From a checkpoint of a small transformer trained on Wikipedia: 6887 steps.
MLP neurons of a small language model. Each row is named by its layer, matrix (gate and up: input weights) and neuron, and shows model dimensions 277-340. Each number is 50 + 10 x the weight over its row's rms, rounded and kept within 0 to 99. A neuron's up and down rows have the sign that makes its largest values positive.
A block is one neuron, or neurons of one layer that tend to fire together. After each block is what it responds to, as a language model described it from the Wikipedia text at the highest values.

L10.gate214:50 40 51 55 36 51 60 46 56 53 33 33 46 48 45 50 36 57 11 43 63 52 43 54 41 70 47 41 48 42 37 40 66 44 54 50 45 56 40 57 46 48 49 47 40 66 46 65 56 52 58 38 42 52 31 53 60 77 69 60 45 57 57 40
L10.up214:48 65 57 41 56 45 54 54 38 44 58 44 51 66 36 34 56 48 44 40 36 51 36 50 35 50 45 32 36 53 49 46 54 43 59 46 31 47 45 53 51 50 52 52 41 59 50 74 47 38 52 35 31 54 45 58 53 42 57 47 47 57 56 63
L10.gate222:41 55 60 50 43 54 54 53 64 55 44 48 54 54 51 57 42 48 51 60 57 49 29 57 37 32 44 64 49 57 62 56 58 46 49 55 35 48 44 38 47 50 59 53 62 36 24 68 45 49 47 55 50 36 42 35 65 65 46 52 46 71 29 51
L10.up222:50 45 56 43 51 52 58 63 43 47 67 45 44 48 61 37 67 67 38 50 66 63 44 53 65 36 42 45 51 55 53 36 44 44 53 30 62 36 49 58 50 58 46 67 35 55 53 53 55 40 53 45 61 46 37 67 63 60 52 49 46 41 50 34
L10.gate730:39 56 54 40 43 59 35 79 30 54 41 50 39 61 51 48 55 48 42 49 38 47 54 40 51 55 43 47 55 55 59 58 60 44 57 49 44 41 56 55 43 49 39 64 45 53 47 41 46 42 78 60 56 52 44 44 45 54 35 51 54 35 40 54
L10.up730:52 55 38 47 36 64 43 51 49 40 30 48 44 37 58 73 39 60 45 36 39 58 68 63 51 37 29 45 58 53 58 42 33 54 51 52 43 45 60 49 58 41 51 50 59 59 55 42 45 44 32 42 52 41 57 61 55 54 53 53 78 43 44 49
L10.gate1655:51 70 44 51 41 37 50 39 54 44 45 49 47 54 55 63 59 35 49 38 40 40 70 50 29 63 70 43 50 43 64 66 54 56 64 53 56 56 44 43 59 36 58 45 69 60 35 58 50 41 53 55 59 57 39 35 53 64 40 48 41 53 40 40
L10.up1655:51 58 45 42 44 41 34 54 48 33 26 55 58 47 63 74 52 58 38 49 41 59 65 49 35 47 41 46 43 49 68 50 44 48 48 41 54 53 41 44 52 55 58 44 66 58 38 55 37 49 56 57 58 55 43 37 72 44 52 44 42 57 26 54
Digits inside numbers

L3.gate1526:50 59 60 52 39 73 38 51 37 34 63 57 50 53 52 42 51 45 62 46 59 56 45 51 60 49 38 72 50 56 40 53 42 45 53 51 58 43 68 56 57 54 55 40 53 61 56 52 45 60 33 41 54 65 38 61 57 34 50 46 60 62 46 39
L3.up1526:36 47 59 33 59 60 59 45 45 47 44 51 57 50 58 40 54 43 43 39 47 67 49 59 62 50 55 51 46 32 41 40 31 59 48 38 63 44 56 58 59 43 43 53 61 33 64 45 42 48 34 47 55 40 49 53 46 51 41 54 56 46 47 46
Name-final word pieces

L10.gate25:41 61 36 49 48 38 48 53 56 59 45 45 50 52 46 42 47 44 52 53 38 38 68 43 52 70 34 60 48 56 51 57 31 61 70 58 38 56 44 48 50 52 48 47 61 35 51 51 48 41 47 44 53 43 48 57 64 44 61 56 40 57 50 50
L10.up25:54 63 51 35 45 68 36 53 34 65 50 40 59 43 47 55 60 29 60 34 65 51 44 52 52 56 56 60 57 62 54 48 69 56 54 62 51 63 39 67 56 25 39 45 46 35 37 45 65 34 63 50 30 49 53 62 47 55 43 63 59 48 66 37
L10.gate479:58 56 57 35 72 65 46 44 71 44 56 61 70 48 47 57 44 48 59 45 35 59 68 62 45 43 43 52 69 46 32 56 52 55 35 62 57 42 47 53 57 51 47 55 41 47 61 53 64 28 45 52 46 56 44 55 42 58 49 54 35 52 42 51
L10.up479:47 62 70 45 65 39 31 43 47 38 50 51 56 36 48 57 62 55 71 47 33 51 73 56 47 70 48 51 56 34 63 56 44 58 50 57 44 40 41 42 41 57 58 34 46 55 44 34 66 46 59 47 52 44 38 52 48 57 50 44 52 69 50 34
L10.gate495:41 66 41 60 51 57 31 54 52 49 51 40 55 31 72 37 43 48 64 63 58 33 39 47 46 53 34 48 43 39 71 48 34 66 44 68 51 43 40 53 64 53 42 53 44 60 61 44 32 61 41 62 48 43 45 65 37 57 34 51 53 66 68 44
L10.up495:56 62 59 42 69 57 49 42 44 41 38 61 40 33 34 39 61 51 51 61 35 43 49 43 49 55 60 52 42 56 39 77 62 51 50 43 33 47 47 55 59 51 51 48 53 52 69 56 55 55 50 64 58 47 54 52 60 38 45 65 56 54 39 45
L10.gate1293:41 53 54 48 58 53 43 48 51 58 38 52 56 66 55 46 71 39 46 53 61 48 49 37 66 45 29 74 50 55 53 50 40 49 52 54 42 48 61 49 48 38 62 57 38 47 42 50 75 34 60 44 42 54 39 62 24 59 33 38 66 64 22 27
L10.up1293:57 58 59 49 51 54 45 61 52 49 64 45 56 34 34 46 65 50 43 56 53 49 62 61 54 49 59 67 57 45 54 32 53 38 64 54 47 39 47 52 50 65 37 42 41 54 53 57 50 58 49 51 63 45 44 51 59 27 47 66 57 60 44 48
Place-name pieces

L9.gate37:63 49 48 29 50 60 72 69 64 57 33 48 46 53 57 55 28 46 34 48 53 56 45 51 60 42 48 56 36 24 50 52 55 60 56 45 41 44 35 61 61 48 54 45 56 48 59 44 59 45 40 54 60 53 55 59 42 42 54 52 36 67 53 54
L9.up37:48 43 48 53 50 66 54 47 49 47 52 45 59 57 49 51 46 50 34 62 59 53 48 49 58 47 59 67 29 52 65 40 46 53 57 43 45 41 57 48 54 53 43 70 41 35 32 51 33 50 43 45 57 50 32 49 42 49 62 40 54 52 61 42
L9.gate79:63 66 41 53 41 39 48 58 44 63 58 61 36 50 45 43 62 46 57 49 45 40 56 43 52 46 43 67 51 61 49 57 51 51 51 66 46 47 48 60 46 46 58 47 41 44 47 41 56 58 56 59 56 38 37 52 42 47 65 59 55 47 44 29
L9.up79:56 69 38 54 51 40 44 77 29 77 46 69 34 60 49 53 47 31 52 29 52 50 63 46 38 49 46 50 72 68 47 38 47 61 49 63 48 37 60 59 52 54 49 54 35 52 54 43 58 35 60 58 51 43 48 58 52 47 59 48 54 47 33 33
L9.gate148:55 57 49 44 61 64 58 52 47 41 44 48 38 67 60 60 45 41 69 26 47 32 53 45 46 66 49 52 41 35 46 48 42 52 58 56 45 46 80 42 58 60 55 68 35 54 34 48 32 42 37 58 47 41 40 49 39 65 50 56 59 50 59 42
L9.up148:54 55 56 24 48 55 51 46 50 52 50 52 39 50 58 51 31 63 15 57 49 29 39 64 51 51 42 56 66 54 43 55 48 64 60 60 31 37 58 55 64 41 45 44 64 39 46 60 41 45 50 46 53 30 48 40 42 53 52 38 58 52 47 42
L9.gate426:53 45 36 54 60 54 54 32 50 57 47 49 64 58 38 48 63 14 36 51 19 46 45 51 32 45 52 36 40 63 46 39 52 52 41 54 56 40 54 51 47 55 63 46 57 57 56 38 61 46 31 62 48 53 67 59 43 67 48 53 50 62 69 40
L9.up426:50 48 51 59 66 39 46 51 47 54 48 59 39 55 39 53 62 52 42 49 57 58 52 39 33 65 57 45 37 35 66 71 26 52 55 58 41 32 42 55 31 49 40 48 56 64 62 61 44 48 31 51 62 57 46 54 45 51 48 34 45 60 33 46
L9.gate706:70 64 60 36 38 40 42 48 32 36 58 53 55 44 48 57 53 39 50 52 57 60 47 62 46 38 47 55 60 52 43 53 62 53 43 54 70 46 44 51 46 65 55 49 56 62 41 36 46 62 53 47 48 72 51 54 53 55 42 43 52 65 46 56
L9.up706:58 51 57 57 51 57 49 79 50 55 32 35 47 25 37 38 44 48 57 56 45 73 49 58 47 42 49 55 57 50 53 51 50 48 36 64 68 55 45 51 56 63 44 51 50 50 35 46 39 64 63 60 59 65 49 52 52 35 48 47 52 44 41 58
L9.gate708:62 39 54 56 55 55 58 43 73 57 54 44 43 49 52 42 33 54 46 58 50 69 36 38 60 56 59 66 51 49 31 55 77 61 33 28 47 49 52 63 82 54 75 39 48 53 40 51 30 61 50 50 63 53 50 46 41 41 45 42 59 43 51 35
L9.up708:30 52 50 63 37 70 35 66 71 38 41 51 69 62 47 56 53 38 48 46 57 44 50 42 51 50 50 44 38 54 61 48 48 54 57 50 53 51 40 48 51 59 61 69 41 46 58 58 42 60 53 48 49 25 45 41 40 55 47 46 33 60 68 47
L9.gate775:36 49 56 46 35 51 37 56 53 46 41 40 44 51 66 66 52 31 52 50 32 52 53 66 60 47 41 50 39 44 57 20 56 60 58 47 35 38 41 64 57 35 61 49 57 48 32 63 59 45 66 55 34 61 49 45 50 54 49 40 40 69 64 46
L9.up775:54 56 47 29 60 60 40 50 55 58 38 48 56 56 48 42 74 48 64 37 54 48 42 51 61 30 38 50 49 46 64 54 43 44 53 59 41 48 54 61 58 37 51 48 53 43 50 60 60 55 56 41 43 47 46 43 47 60 51 47 39 61 54 45
L9.gate912:63 60 51 37 64 54 58 49 32 44 52 35 48 63 49 55 41 31 34 50 34 66 39 52 45 46 43 60 57 46 52 39 50 43 47 52 56 43 42 50 51 45 65 41 66 52 54 46 61 55 49 48 56 44 54 55 51 47 61 36 43 51 75 55
L9.up912:42 55 49 44 48 51 58 62 46 61 58 41 49 58 53 32 50 62 38 61 44 44 51 41 46 50 32 66 43 44 49 50 31 51 47 44 55 51 40 42 80 33 58 26 59 64 43 32 22 59 46 48 64 41 61 57 38 45 53 52 41 53 55 39
L9.gate1091:51 56 29 39 54 49 47 54 49 52 60 62 48 39 39 36 50 42 47 51 40 57 50 49 49 56 32 63 35 57 62 51 49 48 45 45 40 47 42 50 47 64 66 63 58 25 18 58 47 52 44 25 46 48 48 60 48 48 53 49 39 58 62 73
L9.up1091:38 64 39 53 54 59 67 43 55 50 56 58 43 54 44 45 67 46 56 57 38 50 48 58 62 61 29 66 53 53 74 57 44 54 37 62 44 40 47 37 50 40 58 55 72 47 40 40 62 44 36 42 49 73 39 70 52 35 54 38 36 33 55 61
L9.gate1097:31 47 26 51 46 39 53 51 57 41 49 52 48 63 42 40 57 36 48 48 45 53 51 46 73 38 48 28 72 44 48 53 40 55 42 57 50 39 39 59 40 52 41 50 51 40 43 36 42 43 44 31 42 45 44 59 50 36 62 44 49 52 48 64
L9.up1097:38 53 53 43 47 48 47 56 45 47 44 44 54 65 46 45 36 46 37 40 53 32 64 67 45 49 45 57 57 38 36 56 60 49 68 46 58 57 58 58 57 46 51 55 43 52 55 58 49 69 38 36 36 45 58 37 55 61 70 43 51 44 34 55
L9.gate1109:54 51 29 43 43 50 63 55 41 49 43 50 32 48 53 54 46 45 60 46 74 56 48 57 61 46 51 47 36 49 45 43 48 44 39 63 51 65 51 50 54 34 61 43 35 42 45 52 45 52 25 62 48 43 51 42 47 43 68 58 52 55 47 55
L9.up1109:40 45 57 66 79 56 60 67 59 60 42 32 37 42 59 54 49 51 44 49 59 54 42 65 76 40 59 49 54 61 51 53 55 58 34 58 59 33 35 49 58 50 54 45 42 40 58 61 48 33 49 63 51 59 42 36 55 36 37 55 49 47 53 43
L9.gate1279:56 52 63 79 41 65 46 55 40 45 48 28 49 41 49 20 44 57 41 58 36 48 47 38 70 55 43 49 50 38 29 52 35 52 51 53 72 33 36 41 48 62 56 55 49 64 47 43 54 43 64 52 67 58 28 23 50 35 47 43 45 49 55 38
L9.up1279:62 33 40 56 51 53 41 42 39 49 62 48 64 45 37 49 36 65 56 64 60 46 41 37 46 48 45 47 47 58 53 61 51 63 37 56 32 46 54 59 49 49 49 63 40 55 32 46 51 60 58 48 33 49 52 40 35 49 36 48 41 43 48 52
L9.gate1303:53 43 46 35 48 49 56 30 52 50 65 45 46 46 52 43 55 48 46 46 35 27 53 58 54 47 40 68 19 42 52 67 33 69 34 47 49 41 54 56 58 45 63 67 45 54 31 55 47 48 64 44 40 50 38 47 52 53 65 59 45 51 39 43
L9.up1303:55 49 59 48 37 37 52 61 52 52 52 35 36 49 53 45 50 49 48 41 63 56 41 47 62 53 53 71 49 30 48 55 52 43 32 44 23 51 37 52 55 40 56 32 63 65 47 58 43 74 53 41 40 62 35 36 45 58 48 41 53 62 46 64
L9.gate1372:41 71 38 43 53 49 50 55 65 64 50 51 49 55 51 50 34 48 60 53 45 41 43 41 48 52 53 49 69 50 36 45 52 44 44 53 60 29 45 53 74 35 57 42 41 47 46 48 62 30 43 59 45 49 47 45 37 56 45 39 62 37 54 56
L9.up1372:56 52 55 54 68 40 37 52 47 41 50 57 66 69 46 44 40 38 53 53 50 44 37 66 56 36 46 50 51 40 48 50 62 56 53 55 43 48 43 50 61 45 61 38 40 48 48 43 58 38 54 58 49 25 41 72 45 61 49 35 47 57 44 48
L9.gate1464:74 45 52 53 55 65 53 45 46 41 58 37 49 61 53 53 35 26 50 55 38 57 44 58 22 47 60 58 47 46 54 56 54 46 56 53 61 40 34 48 66 43 43 48 51 44 32 51 58 52 65 39 47 49 66 61 54 64 42 46 37 43 46 58
L9.up1464:52 67 37 45 45 46 45 40 56 52 46 50 56 64 47 46 58 52 53 53 49 44 48 45 60 61 53 45 32 43 60 46 35 48 60 52 40 57 52 49 65 30 54 57 56 43 36 50 47 43 56 43 43 57 53 62 59 74 43 44 57 63 52 49
L9.gate1542:56 63 51 37 46 49 53 42 47 59 41 55 29 40 50 68 59 51 62 38 75 41 49 53 46 51 52 65 56 54 43 63 51 53 54 30 50 65 49 65 44 47 54 45 42 58 56 65 60 33 35 52 46 44 61 45 30 52 39 47 35 46 33 54
L9.up1542:49 60 45 47 70 40 60 76 59 52 51 70 41 66 57 42 61 48 62 41 49 63 44 64 73 29 47 60 53 45 65 55 48 42 41 32 25 53 48 49 57 29 52 43 45 53 56 45 70 50 49 51 49 48 54 43 43 55 49 39 42 51 58 48
Proper-name word endings

L9.gate102:57 53 50 53 41 53 50 47 43 38 55 44 56 27 45 41 46 66 52 61 68 56 54 21 57 46 33 36 50 56 48 40 46 45 48 47 45 33 47 59 54 59 57 42 53 69 27 38 65 55 58 55 26 54 44 39 45 52 54 51 39 48 42 57
L9.up102:45 58 52 50 57 64 29 48 52 50 51 60 40 60 57 35 48 40 51 53 56 39 58 37 41 42 56 38 46 62 39 55 40 47 52 37 37 43 53 39 40 67 34 37 69 39 33 35 60 45 66 61 34 46 47 51 54 53 48 50 43 41 55 56
L9.gate335:50 50 52 60 45 58 55 58 67 61 37 57 53 43 39 56 54 37 45 40 37 66 46 53 41 70 44 49 33 68 44 50 56 57 58 31 30 65 46 59 47 46 38 48 51 51 39 49 66 47 37 52 50 47 36 54 51 53 58 48 47 38 53 46
L9.up335:71 56 46 44 42 47 54 41 58 45 30 42 38 56 70 45 48 44 54 49 68 45 39 34 63 60 68 46 55 33 56 49 57 34 49 57 55 46 51 47 37 59 42 36 57 46 36 33 48 51 71 41 34 48 61 54 49 66 72 48 34 56 43 48
L9.gate366:31 64 41 46 65 57 48 48 43 54 43 39 58 51 65 53 65 49 29 49 45 52 48 40 65 44 46 59 48 39 26 45 43 65 37 60 46 44 41 63 45 64 49 51 55 61 45 54 52 54 30 67 40 31 63 52 63 50 69 54 35 57 47 37
L9.up366:53 61 38 45 41 51 56 43 44 58 41 66 58 63 50 62 67 58 43 47 40 44 63 44 52 51 42 57 61 41 48 40 56 61 37 36 51 44 47 50 53 52 43 50 48 32 41 41 54 46 50 57 54 47 43 52 56 57 45 48 42 52 46 61
L9.gate407:74 61 60 58 43 47 48 24 41 30 47 57 36 63 48 57 43 58 42 38 52 55 76 36 38 59 46 61 47 83 43 43 50 40 33 59 25 20 48 57 42 68 38 54 55 49 60 49 38 53 40 59 55 32 58 35 45 52 51 60 57 76 44 39
L9.up407:32 61 65 42 55 58 35 38 36 52 71 39 59 56 65 47 49 65 49 49 53 54 38 57 56 60 39 52 65 64 35 53 42 54 40 45 50 69 46 47 43 39 56 60 56 61 42 54 47 31 67 54 46 44 53 59 52 55 36 47 48 48 56 55
L9.gate429:43 36 63 49 49 39 37 55 41 46 52 53 35 49 56 40 60 49 64 51 51 54 69 58 40 65 40 53 53 56 36 42 40 57 50 48 58 55 59 53 51 41 41 50 45 47 45 58 47 42 56 54 58 54 46 49 58 51 56 53 50 42 36 56
L9.up429:37 55 46 55 51 42 46 45 42 50 35 43 46 38 52 63 27 51 44 50 55 36 48 44 71 53 49 59 47 52 54 61 46 50 45 52 48 47 41 59 65 50 40 49 60 52 44 57 58 49 63 61 64 50 36 44 58 56 50 44 78 35 46 64
L9.gate580:39 45 52 67 57 54 28 54 70 55 31 54 50 52 39 21 46 44 58 45 51 43 37 51 45 50 53 59 49 48 57 60 59 35 43 46 69 70 35 42 45 58 42 58 60 50 41 68 65 39 65 39 44 46 52 38 44 53 60 57 61 71 38 66
L9.up580:33 80 51 45 49 53 38 45 65 46 50 59 43 46 58 23 52 38 55 40 40 34 48 50 33 52 50 40 68 68 65 53 54 39 52 71 68 49 59 47 61 52 41 51 63 71 47 52 49 50 36 49 49 62 38 44 61 45 44 64 63 52 52 38
L9.gate615:45 66 70 70 51 51 51 46 36 34 48 62 64 43 65 45 63 51 50 29 59 62 53 43 62 60 42 38 36 61 65 38 46 45 71 57 47 53 44 49 41 50 42 63 69 50 58 49 48 53 48 60 61 49 60 48 62 63 43 45 46 53 55 43
L9.up615:50 48 60 54 61 37 69 41 60 41 40 41 30 58 61 23 54 59 58 49 65 44 49 56 47 22 35 55 42 50 34 47 37 52 48 54 66 41 48 65 42 53 38 50 54 54 41 39 40 48 55 50 46 43 31 31 46 56 39 58 40 44 50 49
L9.gate902:59 36 39 50 32 65 66 51 26 46 65 50 24 39 43 57 48 54 57 37 41 61 56 40 54 54 43 57 42 29 49 47 39 54 72 48 43 50 55 29 62 56 45 56 55 65 42 55 51 47 57 64 45 46 56 48 49 65 68 49 67 53 36 44
L9.up902:48 56 55 65 64 42 52 47 40 54 48 65 44 29 45 54 65 57 52 61 65 66 42 41 44 42 22 51 45 67 47 46 65 56 41 58 28 55 49 43 37 25 41 57 37 44 54 51 49 59 69 34 67 47 51 71 68 44 64 58 62 61 67 57
L9.gate1043:38 59 48 57 47 40 49 56 63 54 54 62 36 53 49 30 40 39 42 36 59 47 51 38 56 41 42 54 44 43 49 55 47 32 55 51 33 36 40 35 65 52 47 68 58 62 43 45 61 67 45 55 49 58 43 42 46 53 72 65 50 34 55 54
L9.up1043:56 40 48 50 31 64 51 49 62 61 48 45 55 47 38 53 57 52 57 56 35 59 49 51 45 44 66 41 60 49 49 38 60 47 43 53 55 30 52 52 58 39 43 53 41 43 47 55 51 62 60 44 58 45 33 66 45 54 35 38 31 62 61 57
L9.gate1100:37 67 67 55 64 48 48 39 41 61 72 45 43 46 53 43 53 41 55 43 71 53 62 48 46 52 75 42 58 45 53 42 52 56 54 60 55 45 62 63 54 51 45 55 47 59 50 44 71 47 65 49 56 59 51 51 61 59 66 42 49 46 58 38
L9.up1100:37 59 49 53 47 49 72 50 56 62 49 38 51 63 51 42 48 34 39 40 52 46 33 53 57 39 60 40 53 45 35 22 44 51 63 45 33 30 61 53 62 34 59 56 42 53 44 36 52 71 56 29 58 50 39 67 45 41 38 60 54 42 57 60
L9.gate1261:69 34 57 57 65 64 48 58 48 43 56 47 48 46 54 50 57 63 63 46 50 56 55 50 37 71 45 42 53 51 40 34 24 47 42 65 65 49 38 63 63 52 54 52 56 45 47 49 55 45 54 56 58 50 39 50 48 55 56 35 64 56 51 36
L9.up1261:50 76 48 44 40 50 48 37 57 47 38 72 43 39 63 49 46 46 64 42 53 33 53 50 53 66 60 40 68 35 51 45 40 64 47 47 45 49 67 68 54 58 46 45 52 39 57 43 41 32 56 40 49 57 85 45 61 50 45 61 36 42 33 54
L9.gate1282:61 43 60 70 47 69 46 56 53 32 39 60 28 51 52 46 55 29 40 54 36 61 53 44 49 61 58 59 60 57 52 49 33 34 51 50 46 50 46 41 35 25 53 64 54 46 51 56 60 47 40 51 40 36 56 34 54 64 46 67 65 59 48 78
L9.up1282:52 50 37 39 53 36 75 27 62 36 40 60 63 37 40 51 33 63 65 46 33 53 47 61 45 50 65 55 54 53 36 56 56 38 32 58 51 35 52 49 45 58 30 51 56 60 47 58 47 40 50 49 62 39 42 61 45 51 54 38 31 37 65 53
L9.gate1307:62 35 44 52 46 46 52 49 58 42 47 74 48 49 53 47 39 49 42 53 44 37 62 39 66 55 41 46 56 40 45 29 50 38 50 65 44 50 30 44 45 53 46 49 42 49 48 45 50 53 37 48 47 46 50 55 50 40 62 34 38 31 34 50
L9.up1307:61 39 61 48 61 45 45 62 40 43 36 51 35 60 51 55 62 59 40 32 45 64 45 50 42 58 58 45 33 54 35 52 64 57 50 49 56 42 65 43 33 43 54 37 53 63 45 40 71 44 78 48 37 59 63 58 47 47 47 64 48 48 36 49
L9.gate1373:40 53 45 36 42 39 44 77 43 44 58 49 43 60 45 47 57 45 48 42 34 49 38 62 51 68 48 54 45 56 60 42 60 53 51 64 51 37 60 80 40 49 68 26 47 57 55 47 58 50 39 63 70 57 62 85 56 45 42 54 43 50 53 35
L9.up1373:62 50 46 70 43 48 61 41 42 62 58 52 48 58 51 34 31 71 36 43 57 68 41 50 56 47 57 55 50 53 42 47 68 36 34 34 43 53 39 37 69 40 59 48 62 47 45 64 54 31 47 53 38 34 73 43 64 52 28 48 59 34 46 47
L9.gate1418:45 55 48 54 60 46 69 54 44 52 45 47 48 48 56 48 40 56 55 40 45 49 52 60 44 28 51 34 20 64 64 35 38 47 44 57 42 34 57 52 53 36 47 40 54 66 42 46 59 42 32 44 50 36 44 65 38 51 64 65 52 50 72 31
L9.up1418:48 30 44 46 51 54 47 37 40 45 65 48 45 37 69 65 40 46 51 49 60 48 73 45 51 48 43 56 54 51 41 47 51 33 53 49 41 66 40 41 61 54 36 49 47 59 59 52 70 67 49 59 63 56 59 40 60 49 50 40 50 43 58 60
L9.gate1492:45 57 51 54 49 60 48 57 51 47 36 32 42 44 38 50 58 52 73 39 50 56 54 46 51 48 59 34 41 62 51 38 59 52 43 47 36 34 31 37 45 76 80 65 55 48 39 49 56 41 57 55 49 59 48 61 40 61 51 50 46 51 63 58
L9.up1492:47 55 52 26 45 61 33 44 56 42 42 64 46 42 51 50 43 61 46 56 74 41 48 55 54 53 53 36 57 39 36 47 39 35 42 43 58 55 41 38 49 45 47 32 62 46 57 43 75 47 48 51 51 56 38 58 55 63 44 44 45 60 50 52
Digits in tabular numbers